config = dict(
    num_hidden_layers=8,
    hidden_act='swiglu',
    norm_place='pre',
    init_std_o=0.00423,
    lr_mult_o=1.56,
    final_lr_fraction=0.0,
    doc_mask=False,
    dataset='wikipedia_en',
)
MLP neurons of a small language model. Each row is named by its layer, matrix (gate and up: input weights) and neuron, and shows model dimensions 224-319. Each number is 500 + 50 x the weight over its row's rms, rounded and kept within 0 to 999. Numbers have three digits each. A neuron's up and down rows have the sign that makes its largest values positive.
After each neuron's rows, "fires in" lists the words (lower case) most often at its 100 highest values on Wikipedia text that the model never trained on.

L3.gate418:626548455466484513537431565580428589426502580504555509424486385499485510478481490541509524412538528485475465490471498456502436552512477552394524517608417553521405389442509537469504482512499493487582563483457592457498502421466541505471478622532456481527425499556548464403482551491498471443
L3.up418:550457498496394481502445483520470583489450627482448487490459497502520587542491483604542425418463419527474473528550476433480500479471501497434532510567505514492459458446502507506519436407488492531553585527438655423444487514457544498421450509486531489496507511544492505453465483468468508520
fires in: "to", "and"

L3.gate530:608448477507474505501485488427532520474480580529440476346525480470583612392447543484432532571445504508477462526593537518439564489417555500450568480563515579435455522382476598433526505503521546639624522458555577477467496608497437516456614529473447547491510525611456575498557524489427500483
L3.up530:592417510539543436480483391508455474495506528392457483512508466404473509485440527546403546454448492409566511502444418374443486442475468476469478398560434541458559490480447596562499519459521463521472424464504556452423494582449533449481536575448446443474470560430550543500510502520411550383
fires in: "to", "would", "not"

L3.gate758:454518552522480492459463474451521586483547516553393483449505452537513595373467499448461537464572518471539437516501488431460467549498470466415531552621499515532504557401446435503518487507497547446567473400428518594502444479482514577504452481517495488533469498529421503551576453495502457499
L3.up758:541627467490519586485456509357445469578611499510374538458540557563454474479502581489504462548483579500472378432406489532446484534519462510462558482522410411567454626470445493489502481565581539564420487495493509553450458528411467452513475461519512471498490465549501489469522511573483438466
fires in: "of"

L3.gate507:524492541528510461516497432507453476503546464419523525493480361539553442447456588518619580527513496521441462426462553450600556548491442480534515428518527560392510449457521513471396510471473466512599533565445540577415530588528574502494462522493448485485557567508522499436451524478489533492
L3.up507:451514463460440498409474459575454532460502513445513521513516472479511574422494469497517481532451407500467549423538543514560572596435463505509555502504548599518485441419521479492506524551536485460453515458506411495561491505468566428457376476545481533479532515453468615447469413446576584510
fires in: "go", "went", "came", "set", "brought", "come"

L3.gate356:517555494593563520671524503549456470426453454451506533528417501514478543542477515478438520491448532537511544421402455457493557479481545400494606537529478569531431473574512364479490517497478466471548493471464452496528557480473638509462508453402410545579495508507532543560506548491478489437
L3.up356:471490478429489481560524449545432489499472602551508510534495589509511486376483401528524493504482482497502529535465488573546464553554511563536497537554487463543474430501410480631502506472449500588545435483454516459417552481549456534460520531569518428538571459539513464594457469493497551433
fires in: "and", "as"

L3.gate276:481501477489510557424583478499561552442543550476429541511477542499509493595473553494540452402478448516524590552449432558504532561482570512588486456490487515479460501519593542462603489558505477581527571527552545490550563538501525438457495571476469515513466477482457560511537504512474456531
L3.up276:462535536562498552423518443422528540425545561463462525447385549552550499533490607392550459486402593481529637529567502525524459533500547527539487436524520380484474483487524501498524557536519477445512430528489488549482445501417544418506543521455486553449399550447520636553539514506490506517
fires in: "in", "of", "into", "given", "from", "under"

L3.gate611:539503514466487491642457567488523486421452506477415408575527478609470484506567474479498517477455512480450524451505562457574577484468483489469443496455555505370467457489487469620487483471522526488535536476460503462469493547551475462482478392525524459490466455544519457421565502493436515500
L3.up611:456496487516512559453495570505495493486536603460361502475543548555582492490512424544469443513470571493458502465538579530513580475542577465539490540458460513509528588498557520538524472573541542486513507547485501520448510493489402507474505471477430518516492549496511486529453506417545453436
fires in: "her", "he", "the", "it", "each", "him"

L3.gate55:526428513515499523533470447482521434421475445511429509465510558449537462467455536500360554454506525498515452477557417533518419438381554508548506499483511402498560510400436528497521510544509433492507533443527497566605466533525493469559503515529530459544488468556479430417438450554529486540
L3.up55:479538577429518452507566409496433466382523482380548546568466480488514477463445550538450506568454580483488493545499416443506471407472499576515520536566503452525468460452544451529554418587489446533526499513490491631553504542589474483509475462543574403522524509582518546482502458529500471483
fires in: "in"

L3.gate676:491478442564612560442431467535491458497485498468491484669442662405466445515501542459481453518481466495435515365508460515468500479506455473549553412443427531535510441540429498495512489474467473571550456512459510577492583527432478445453511590529511592609493562423494497546654559357560533536
L3.up676:486481474467523486502518468493499421528459502521506511580517509480529518535457492517455559501407525483491514469468457458478439462447520407506482503447495567504418502523479520468523563416498520430454450473475520561541592599414536470501422485499501546504547488393518500532567521538411505484
fires in: "a", "the", "three", "place", "an"

L3.gate385:553538465537453471455542482409451590529521494535533523437509456489512492493566510510504512428450519472400527500533494552549487526519524447524482519466383500447461506356471552460505474590469520443538513569461484463568421505588444487488630481450450528509500463510495455430491499422517441481
L3.up385:610554451497498428509511456565509482377444539484542512357476525523484574473423571502523382484501473458517512469467558504481499434439506477456476457534535585507569461508563510556562522498495500446501535496381490458540446434653484350461498561459437538430482517518512470401460578441532524467
fires in: "in", "on", "of", "for", "from"

L3.gate256:406516485544504529464486477520458484515447559569549500465511507500482494533485399449480461498431529453440545527534437488509480441516563457460428486519522538487486514582550514559460484502528500497491577438434520408514553479504500524477449531498468468459600559473381534458443529431485569437
L3.up256:492639453577436559493503559468479468345546527516483526432532508498460435555469465513488449549516537510392532498435578552499436461471511459456471429481474487453471488566453473523438491547553439417559517507424509407443496550588499490503438492595449461527461532466484572475433537484538468432
fires in: "of", "in", "to"

L3.gate834:558506462539589401501522515487431550393459559589575541438501473574454535465590482473447538545537507433495527452549444490460515525589571517435484502592580468555513464392571517493589562445487480546553530563504487550553584470465474545577509488530507502553479505398547548561516514485435441585
L3.up834:531504492486537421586574489536533426536557458450471504468581498495404557442464496503573476423428501462522498519550547541465459544508502569500468494547437437570475552458509562488459465532482454489566511494550382479496391542606485440539500485530467667447432448518488502481609436475513520546
fires in: "of", "is", "to", "was", "s", "would"

L3.gate558:430500554482550504527596446529519449599503487506453469460465597462535544481463478488495427499571565554501531530511512468518490475475543501519549514520500459516401474496531531452517530507505524532488498606436499504552497579487506391503462430398599418551533498596467522484510503476441643449
L3.up558:488538558507530513464521484598398573567490508568455521502465582474504593509422524521469482450452456541581515578479490531564469472517487460542499575551495408514466456547542398454521460475442412489553615524516561498476504534568452400535491486551483549442498521551471511531455495471444561522
fires in: "of", "s"

L3.gate895:529589530421416469599448541543570561471460488603535601524501479515469428529494567506503454509435484458592449509463574528563410414444487464499493517484533526568495544523536426504519402480459503547471483550448530450449389543526562466522453546500484508474482583433491424477471514482494348453
L3.up895:488423496513418574389563559545439481499510428364499539533467534543505504459544496497549503497409436518511434525465506425516450531543549474440465521460480553478416651445521508509481467521448456457419471450423533492605458444554456546437525463519472485463424553673472528465603506464415540556
fires in: "as", "both", "or", "and", "than", "of"

L3.gate446:474508570521487426537550445547499484479425492533509514506568397435562509490418479456506518359484456421465473382515443505456481439383455583521555564571462545395414521467473451499551399426492483505437471485453424458431465583594522407514499464404542477431543555529562491468547513430519553474
L3.up446:418581425488491562556531514555555507493378443504486470612516557539513500467491561539510454492471563545440495447581527534469553439605548492543565461490557497362433556530569613570502445545531507553516555492391540512467451485580517434529476444470502554513569563507476536475488475516453552486
fires in: "in", "on", "as", "like", "all", "most"

L3.gate96:468576487490487535579529486433343493482463563528479486499545550443554506554439546521594589506464494511489461598549475587554501459475497449528494434540525485515576502530484486558546455497532508484491463458451472476538549373646590517388487536446599509463489516489528440452427430485537405529
L3.up96:571544566530505459439523462552482485521500411453458384464526430593506499432490524500494531375502461551508474533461486568553423488430557540521614511522532554491515474518436530502458455539492546496460527477542497458561445491511494485435508520544425373534495458608577509497473478600481457515
fires in: "of", "not", "at"

L3.gate952:478528430470477547509512461519555452486528473515482491480467450524502504529420515434450473504526417545593416480525471512552541488461449467456514548496537611498429489575526519519430434570454490553528417456583528395536617504474561493492502489503497468558535481527510552444507505455433473502
L3.up952:481384593462526553501474532477539484555551554558519532561480534473495549567465565459505527430579587548575522475498466510529569508550482484535497563477534448479561514431513506463500523429541477528492485496467533438463518553562514539508569509542525520503449511564506560521438461571444456523
fires in: "to", "such", "so", "as", "of", "same"

L3.gate118:503533561559489425524527581416526513455496497493447524534510512520435538493484541496442506477497503530549522540480546464569424536593496530563486477482443544439499564484508529409624469470444536432554587473503465560474563424468376521411635473450464453541617468591505344380521519463478543512
L3.up118:433595540486442485527549512510525525520538481489400406510557491519416473478564521511469469497484458552547443481584535554552494480479486536537534496427437470484555576453491591470550560504470496533480479525374493476436490436491461494481593568500551500487522528665487514554482538527580494540
fires in: "with", "of", "by", "as", "within"

L3.gate889:481513488544474466558532525443489525509497445439496466572518515467578599465536503532547461475535497475578508498470504466567531449487523524496445448454588593516533462495456529466410521495424585570483538472553525468486501446567471476379543431521530542481569474489408485519505549494400464482
L3.up889:442558510431629513499596506445428509515436485484557513563558534425641578459547465466639516490523469469582508470539437484584553523468496543533483556401487484422474488585462475582436517554472562570521498565514512451549522494574469476431518461515515588474477454472528541482531532499470506559
fires in: "of", "to", "during", "for", "under", "since"

L3.gate915:534530522532537517568474512435557438443495474536527486503571553582423507520433509590578543484457485586516582484439540507575410523493497504569468541573385445465392470510451629488407517499456536516441569492469481491508482465503465484432425498484523511555443533500535509460500503541543478407
L3.up915:488571433513552539484441561550633545464468498536561509467514527560509531550395487510537501506491583505447559576474522468512532590554461482458537563483474474566401404531568489588468556513531528519590458623386550542563489487461487545485509433554476500552481558500416476473584529552546438504
fires in: "of", "was", "is", "be", "by", "are"

L3.gate18:486490475479451485490474501481447569435572407526627552439530569561370487584539519582525449484502588502550468536557430525524552486466495524468458510570494549407484500535454495529478449475538527603497464476461499563610633509461528432506545418408495458523514449524527545450529533453463465497
L3.up18:478414473521476461393424429535570574413535511490487546452487539599499440581550553528534403521482539522467525463421471507531476516463582516443419487542465482581397529500455543541488533416382572625476583502489559460569542507473502437497507521449552375545514373487501561418442499517478472425
fires in: "not", "be", "is", "considered", "are"

L3.gate861:488474481556469463484514413550495523475469545544516554465438430461472411450497447434507574480460545444542473533471471482542555516593497534500437477534538536442514426587506476545553405522456501456399545568472585497501420554470546514545487489523454543506480485464528526612480562494544481509
L3.up861:514558460435550528512422454481539430523532498486542523511555400415491547447527449542578527419409461509476525503505513549443516638493356456471574469499532512514532471533412512473558568554544469484429585521494478476488497497476412452409487532479549429389533547503520554468552506567568488514
fires in: "of", "came", "come", "finished", "coming", "result"

L3.gate514:490504432511500444490526546509599457532549465442526506558536574548503499557495482481504564510509572516522552459390471561480476518606525609547430490558502459406501489502640564466479548444450493521404546549419445452508537447506536502516544480515462554449459456586570464505499479515437464550
L3.up514:522398468528548516480522462473607418480512457496487493555456485555498582733479396524524491468531523508528472538492408517455526529459411507514492502625556495469483477476559479529517555527477488490443530576514526514499529512474593504473446469535331593526463428462554550597494554520547517475
fires in: "under", "to", "of", "over"

L3.gate924:450549583437566516498472450453438421475510453478512528451519485546476480525493509428508520454496522550514548530520531443495484458539518444555459543462530495482519580452451463536469430506466327501446538543430535527594498463533468512483435503547530442500579515484604507499581484477517455580
L3.up924:475554616492503539536569469594510486484538441509475557446552506577411404502462477513598551528485531524525456469531512461514396566485551483467528443454440532551457515488584498498479493428521455523471458432407460536579475407450507548494447473561492490550578532510493522512418447522548527461
fires in: "that", "as"

L3.gate791:506502535507524500507460451480491455485494522463488515539564571524451533440504461459444503477491433434454551510554426523567542573534471540640541578483517480476401517446490465527550440423504506579507509492510479499521500546401448439469532448466511535499470536481492469515514540536569474573
L3.up791:460390492501542475450445500516511449493533552582533464522410573487536522461475514511461516438451484432441541544482426474516392527469406442471455484616445441543486544524537495512438545442518489461387461522576441572498520469570466459404483461449552520519468510501492375425544382465523464422
fires in: "and", "a", "to", "but", "would", "who"

L3.gate34:564477490571465575519382559502514496502496484559550542467440576479459573433487500384457568439542491469476537396395444522499537527425549437462390533552528462476452521481579507522572494444437511411411447539602537455548524561626506539488495526451543497580450491485501502501519460438476480475
L3.up34:492442575471472521579481505473522584597573507495521499487549557462518516542473426477470529470614530426473525526412540646458549488506446481348461514523573523542425471436552488527449420428530490476501515545405500487478524466489412486512470418580575494533515467519497579477428518440466507479
fires in: "a", "his", "its", "s", "their", "more"

L3.gate940:514439457538568549562563453430558608395516556549557458499469539468564495506449536534478420458501546483441476502491498520548504614441612396457436508451487485446556411530467483497484531521466582360484572502578561545592519435472556491426490600513549393492475591483446484410457583487473547510
L3.up940:511480551500481573508561452470495526545516440532486449534479566572592541524536592590533510438531469465435525553440508560516464488440550521422507457503493475489474510543597552512483532514469509411523576503566490456529455546518441557463463452380502479516597494434545468461551569460445416444
fires in: "on", "for", "with", "have", "to", "in"

L3.gate567:481577474606447483489478523512452467506494500508469468448483488553506536481409571456491496495536529467530507563483508501527614482522496483452558475525666564550487493426535493447494544439521401484467579414525434602438526577530486459486394532555506509502575393456504475561497494464461431545
L3.up567:537557603475556504509526534531494512498492522495490497510474517482515567556454512433578518520501453520531528521547583477478521446509542506585554411567598477476417494449551466537456476490460484590503482554508462551433610572521488433612463535495531551458506426519488453481500462464509461504
fires in: "to", "of", "for", "in", "by", "on"

L3.gate634:515468490468595556510558491469538436525503393512500385576509450427488543546511433463439616515541466493489606542450406437424528444525513536470472557504453552442451554435437523472430538425553493505520499504528498513496533532510540502513487435443510585541477476430495426501422421452538507445
L3.up634:406533558480573456455508552558469425473627376486457452555532562500483488491576481547448480523504465558513575502551477525470465502534471389530386444511453532466527582565530500498548486456497513576492524414501500483495495586513482511556622567471591503436452478502511431446540532517503452406
fires in: "in", "of", "degree", "studied"

L3.gate805:454520571488552460560563447586463447489353418529476455508506482546507498441465421509567481501485503559430522425581444531559492434497458484440575534508539589378438457506567421644487530508407549557510571512489506515477486521501452420554558491485477552566504505437500512447549582537534627531
L3.up805:538490559437532476529523489500440482426465492499443567561455469430375495471433452489606458514495492542498506489520466525536463554465527460537493491441486489518514393452583629524530547527591536531462460522563451497494524477498556438416542483572470481521438577534498545455489459526504538545
fires in: "as", "most", "during", "early", "prior"

L3.gate172:446559508413385510506496522520426537501553529463490547397485564503480581534471543495549507405522546470537453541442534464511467511521495397496446535531517515509463451552489479423470528522550505521531514582474477409565610546449485565476469571425485528476499471564451450506502404485534635520
L3.up172:527586503612492503530534476506553490487515559488496492448586458535415577421395511495487456504503530491431476520477543525507472506478505420582470542536539472554549461559510496442541584549473486503516575440484456470520539525504403531508508546488476595544499443554502514501517445552577443476
fires in: "at", "of", "for", "with", "left", "in"

L3.gate503:449494530540462492537554490474502469494523500426453514482564441347442449447492517569522517404429545566445541412446576517573454498477463403614403488494587565531425488434495414488466381516419557528460541420429436487531463492405472469432605420459558458532485494584526334469483499459445514561
L3.up503:445550607527597510544445461561498524494553394464486482521556483487446501505477540490499432491493576594499491439438533503499547524535511434451474485529547466433469488490584592502551448518489508464538435581518454473529476465569472512461487517366507463449501560475524430448413497529501564559
fires in: "both", "two", "all", "of", "and", "most"

L3.gate348:468461383521574516488473491510534478473463566577497542501522496508591502423468511595463559433600510525493457461510562472501402524447510542474437472460541463534506483443482466420525509514419466478515513510502625484520465488464594333508402548412609442505443584493425504537546465469506507444
L3.up348:509496536562441540454550532534578506486503435571485507450470491529460592466486600545393490451591516504493461457499496584470497498494461478578519490491562496461432549479536476460550456469527490480550420498408543469443465276501518472462550528521448431510565464495478498479504511455502505429
fires in: "to", "for", "of"

L3.gate122:452438452591498483585489452528474497533426529534450495433540578561389540365446510501506482505542486569511479513500535442557428402520500433547528567437501469428493422526547475505494509528501557463547494464471524448531496481557479491668530478624503521402472512491566516496533548578630481460
L3.up122:533458436561519514484500511549470586558406521522412406374497534540584595407479466507431475448485484554452474609468473459588493509439481432502504539516465526527598544508554515412549485553509504468520514514468513485511638519584485457490458489599563527413471456466492562445390511531465517469
fires in: "of", "to", "into", "long"

L3.gate609:506645515484451544500553479450566510455493390519538590466488535511456524498452419430502573479529507525558513564471478403454613481530525462398524529513531515406520473433535433522476509466525522475490454436478468468561600502537411491535594536396599460489528458472536556432496558632454497538
L3.up609:502523397504523528457512509515541485454598455591460496446516547437485534447569490548459434510518505457464457484547442520542482587575442431586428487433437427471563519468466547605471520523565485561575470369467390505456522505463450569514449490513416518536497534589482588501511506396516476488
fires in: "of", "over", "to", "on", "about"

L3.gate8:494485550536498464533461493437630488455589510516386479472558529533547532499556442535497482469486479503510597427590436519489517543453479548592466466595530454441524555558479493443509425494544590395536490533541529490616468469532456594435487530530449386535475547487487500440573510573537424467
L3.up8:563554458434506484481442459453485544477506468449526499547538456574526551555457399567478466496448528522503527434421486485466519540472456553544485567545511458442503591543566490500470522483592512486470426506535498525639424518428523529409544512462485474512586452558408442501528494497443490516
fires in: "the", "that", "later"

L3.gate852:444513540503464535460456436435555384504455398542502407387565510486387532568397464451539524552471466495553483487505504521426496430528531552399353401568536560543549458573529485485429555538428514596511547614476404456402534517505428583515460549562537562481506503498587597479531494580543480550
L3.up852:435479485424399476555387517459487436468555512535423493394491448584458466536504572501575503467474473484451499452536510502484597458509521585473435442574637501489536466455528469528487478538405508539540490569498444423484503514556460513565501545491512503531528560530546626568482452540440509618
fires in: "national", "state", "states"

L3.gate69:500538490596469533540460541447503493462421578494456521538552423547505511494516599478502442531419454536550452486466433520431465500425472373459432521494496589537494513400533471448532399503479564459499503534536531566470513507502570571463452540465556574424567516435508496486428507596467463530
L3.up69:491613481473384452508471457458533503394532593504434511569539501590578519513482524499527482411413482530531486511516555499447526556494443467466434438509472423501486485487515578521523457496479535432578499551549485412518484629481549544512458399436592528403472402600457497474515503593512470607
fires in: "had", "that", "who", "it", "having", "to"

L3.gate832:447472497429511480495421426500472501506501532497473585492546567480500533408519525546476583515572434465490488499545498470461556554565504560585514505501429557571648476460525551410506370499541451452464468450513560474491560477512490530393448564512465521502592466510570478491515585567498492388
L3.up832:525562500475460481415485481479571464469420466499464517494510605562554419517433472438503427498482521520459484509480476500569465626527552572547502513534459459528523525477460524504429514383478429511553491528355440549474510526570508499503512473463498479380494520498547555497431561443522408488
fires in: "in", "of", "studied", "school", "college"

L3.gate991:489530498533497518463424518504505474562523459458469541443407433496466498558530530485474469500528614463573553495479535372567514484418535473498460495603468531479447449448502429563441432489499514395506550509489474456484583459573526422465444571499473544479476561527520509454422506501529449484
L3.up991:486505522500460531494567425556525502455503486513567510426460442492488492549415552546473479524491456507461450486529496483484530546461452486545502449670482410538532509485532487525521593457506584476597465460488502510501441536492537467441474508513561495507497483422479478463435560460616448474
fires in: "in", "of"

L3.gate162:605464550414463437547488458482498484409435478538505612404539506475568520571578598486445424447458540482464609482506478458477463495432460585505541410567507637491449472482430527513506522578534548478429526413463383491613580584571409467515503581576519547572408499571414516462437447427525473474
L3.up162:488592541560388458517583449474471436455589528586472560495494514571578553512558566521403445455530529525515499549511496455453618448493465427394441462493453644545511466439475574451568364443534586554449465443506455506500492460554547463511486528502496511594506449580464466567445449393476605597
fires in: "in", "under", "of", "around", "at", "on"

L3.gate518:664524424566524557345569451453539508558441495602444485469457498450484511544464539469528478572553545533474548445441431509471460453543501508554453520561532546520514558513508582558517456624502439519417475505511461500503545563509538598525509533448455529475453473427454519521462519377486509509
L3.up518:561467467494504505328586500450453503507504507485444442557495513446513464559569456476476492524476525489504503470466509509529517457498474550555538430461545497594571558481504482559342455497505439525502493513450470493546496472450553463613524472514456546383586615513464521518533541456508470561
fires in: "the", "a", "themes", "both", "anion"

L3.gate992:566600468520484511491517500524493447472458463479524534475497515554504603495487465447475537496556582434546454497479437543412542476493556442497546379565487447519402482500496508414470512513552612545512548555510538428536518492382462428488449460468609446501502459551455458517543466473551428521
L3.up992:569469530543460428476401517514453471569413459494440553514529556575443529450630413434489551469425522431429630537512443471525497571486578404539571544574544436396517494524515531431479479537516458490464417530558505498501506590493533411491421547487522510478474559538548554494547510498517461509
fires in: "to", "and", "on", "with", "at"

L3.gate631:520537579511454470451544440488498533570506431600445588514536632470415446464364448484504484550531458518477530522565367507446517412501555466459517443516468506415524517564465446558548509520547483524419461471509507516470479405572549517509473539509495512583633472392472447481401530483439485491
L3.up631:494501505481489517472422508437443630452464424595399599393558483462463425462448526563442489421535482561400581460495549444464390460425565443524522565492485474439484520562458549501604527483575573491460523471461418604560518573503577425529477509462492471539438534417494568498421500498453536493
fires in: "to", "of", "for", "in", "per", "during"

L3.gate666:584520559478592552547587462471492477556470516497527430497555578507504547528399492480534531529578513549532551511551542418490611503496436450437453536472444479526502497475432555623475479546603503487468495546591501496451513520485523537403472474469523475383478535464473480456511496582444552438
L3.up666:513545460542473535575520520469372493490572522558490467483520552537487499475558488476553469437527497612513569454519447536439571440440544415490492561475477513533581586526565511522474546549453502498543511501522494534502546480523517485482456559481450406439507510520561499459526528471392481490
fires in: "31", "1", "1991", "310", "2001"

L3.gate263:524468458428473432533481536398529454447514428535444471456544462474495420382515405508682477670500513491520500486555458461393512532466478460585493504547518546503560438483479571530513444453440556464523499457446471481483495543520530452457377470488562526524459553458519510506510494541508473603
L3.up263:527545576425505489431483511569557535594502418475480464477492554496520362464469471475532429444464468499566555525492544484439582512481516538612526436561474417430474445545515521553513485499482493524551532484560436533531425616564499550504473477532486486479502548475556412481570541458546427565
fires in: "of", "the"

L3.gate290:468559466474542464477436494514469525437409431426555490480446548469467479497496493523475549573553441494578493522437559539400499537486470452473483505549477435460576574583458494595507501523584485348500594530450452468484482489565485518571413551533595574502448546477462528453515531548483564564
L3.up290:443510498474550508401528515501557542456496440461481543450561580467536572560589524526581482480502552414584478566530535597514483520543545445475481524531528459503514457487490522527441530458483468518477497547435467555535583504529421485441468497447558570457398514487465459480430475452547457575
fires in: "was", "is", "be", "came", "been", "not"

L3.gate773:604613525477499521522448494474504454507491534476558479522593498466575567540525459407530540547510485540565564556427551533472544473508524446480409426423506542447562429487427576549387456601582469489526501476492510491574408460575564431518423343419431451488497581448457568532453500535498511467
L3.up773:502548478523546440458482538457537458569575575489498619565450473424575504444564537473610467499397482563488490500473465552415511492538439451573549476476561559474548448400590421439434442561576453510474504397543481494501467540468514392514489430490544403503414545573518492482526516589505507483
fires in: "that", "with", "by", "as", "to"

L3.gate429:470510509562544519547602530497515511525461579476451473419493497438513444508486563494459464525408496503416461609533417397511514496517390538477562422515502485440437577499473485538468470489525541556540493505509497498577538590566551481399512467430534454552522511503393395598489502533541461389
L3.up429:434497539535473503512406547523535452535465491399461431495443451456466586474475481523451523418461585501419587471566490454565501421514547458523521412462503511483563458485507495474503532445528503511592458486441560564484461485532502413532461565531436529528499460439513520581460519475508490475
fires in: "not", "did", "because", "t", "does", "do"

L3.gate268:591459528530445565574475489516541452508397526519552517505528588562455410479506449467523494514490498550528603490586393474548493446512439568377565477577513498479503477463520446440496503500477532578572556543488504533545469550504592539526471593440533531563533608475543540415499440515600499509
L3.up268:537530542468458497521546485489571446513523576540420527445510472495469494488587403467533561516531500444492477472584499447491531529480427521507457502512502470459474429446589453474592524468507496570498574529523484550522475537389453567525506532445482533478557454485512450421585558428409412333
fires in: "as"

L3.gate662:415471585497447537527577530451444495470557506529435502538447420471581546447494423428447566465545480463423549451484543555481492500467497525536488599536504533447511452508552513570472480512490498509510506534503525522553525481537480512489466541570508583466572490456547438473549488570458432538
L3.up662:503505469512582575452470578462582522572541421548553561463478413451570464576424471556431516434513483555466655466484455510456487450523524525497548584440428494394442503492570482448456540387476380498515503590527486423471550547515517470474519586520581435562565374558378443527509441466533446432
fires in: "in", "to", "on", "of"

L3.gate261:430575533535575422531441546484528520427462473490460535539549500542498355456532490557560476468521464588629462537478517478489478524499472523559412552569533466449512511500541527489521533575498422509485420455596552467455471572516456468494514560545375499532587448438481567495501415439551439481
L3.up261:468536497474473528549358416524488465508517593532481522549451507544430547488387494480500425504498501385499532467560563450518534556553518565429489486394412444424486519543367505571503526487459533559429512533488509515502536447535465523498615537513566520575561532513609434448522550514530463555
fires in: "of", "under", "in", "by", "a"

L3.gate932:428552462484519514506548586555505494436505580443473567533565475470433521473457611484499440525494472495389530546530462470558468489535565586505448500541532574578526537633457450453514446470502512449523501508563401543502440452507409405503511566428474433485495560495436481548479550440538502561
L3.up932:463518468486464515489468442544514503409391510554504467563583415512504491555528632425611470500459468525517486495563529386483493499518522401462521533474529530465488516577498469458500546494408600470427484445479425536553542521463546504477527443501436506518462523529573461564418466490387575535
fires in: "this", "each", "a", "such", "same"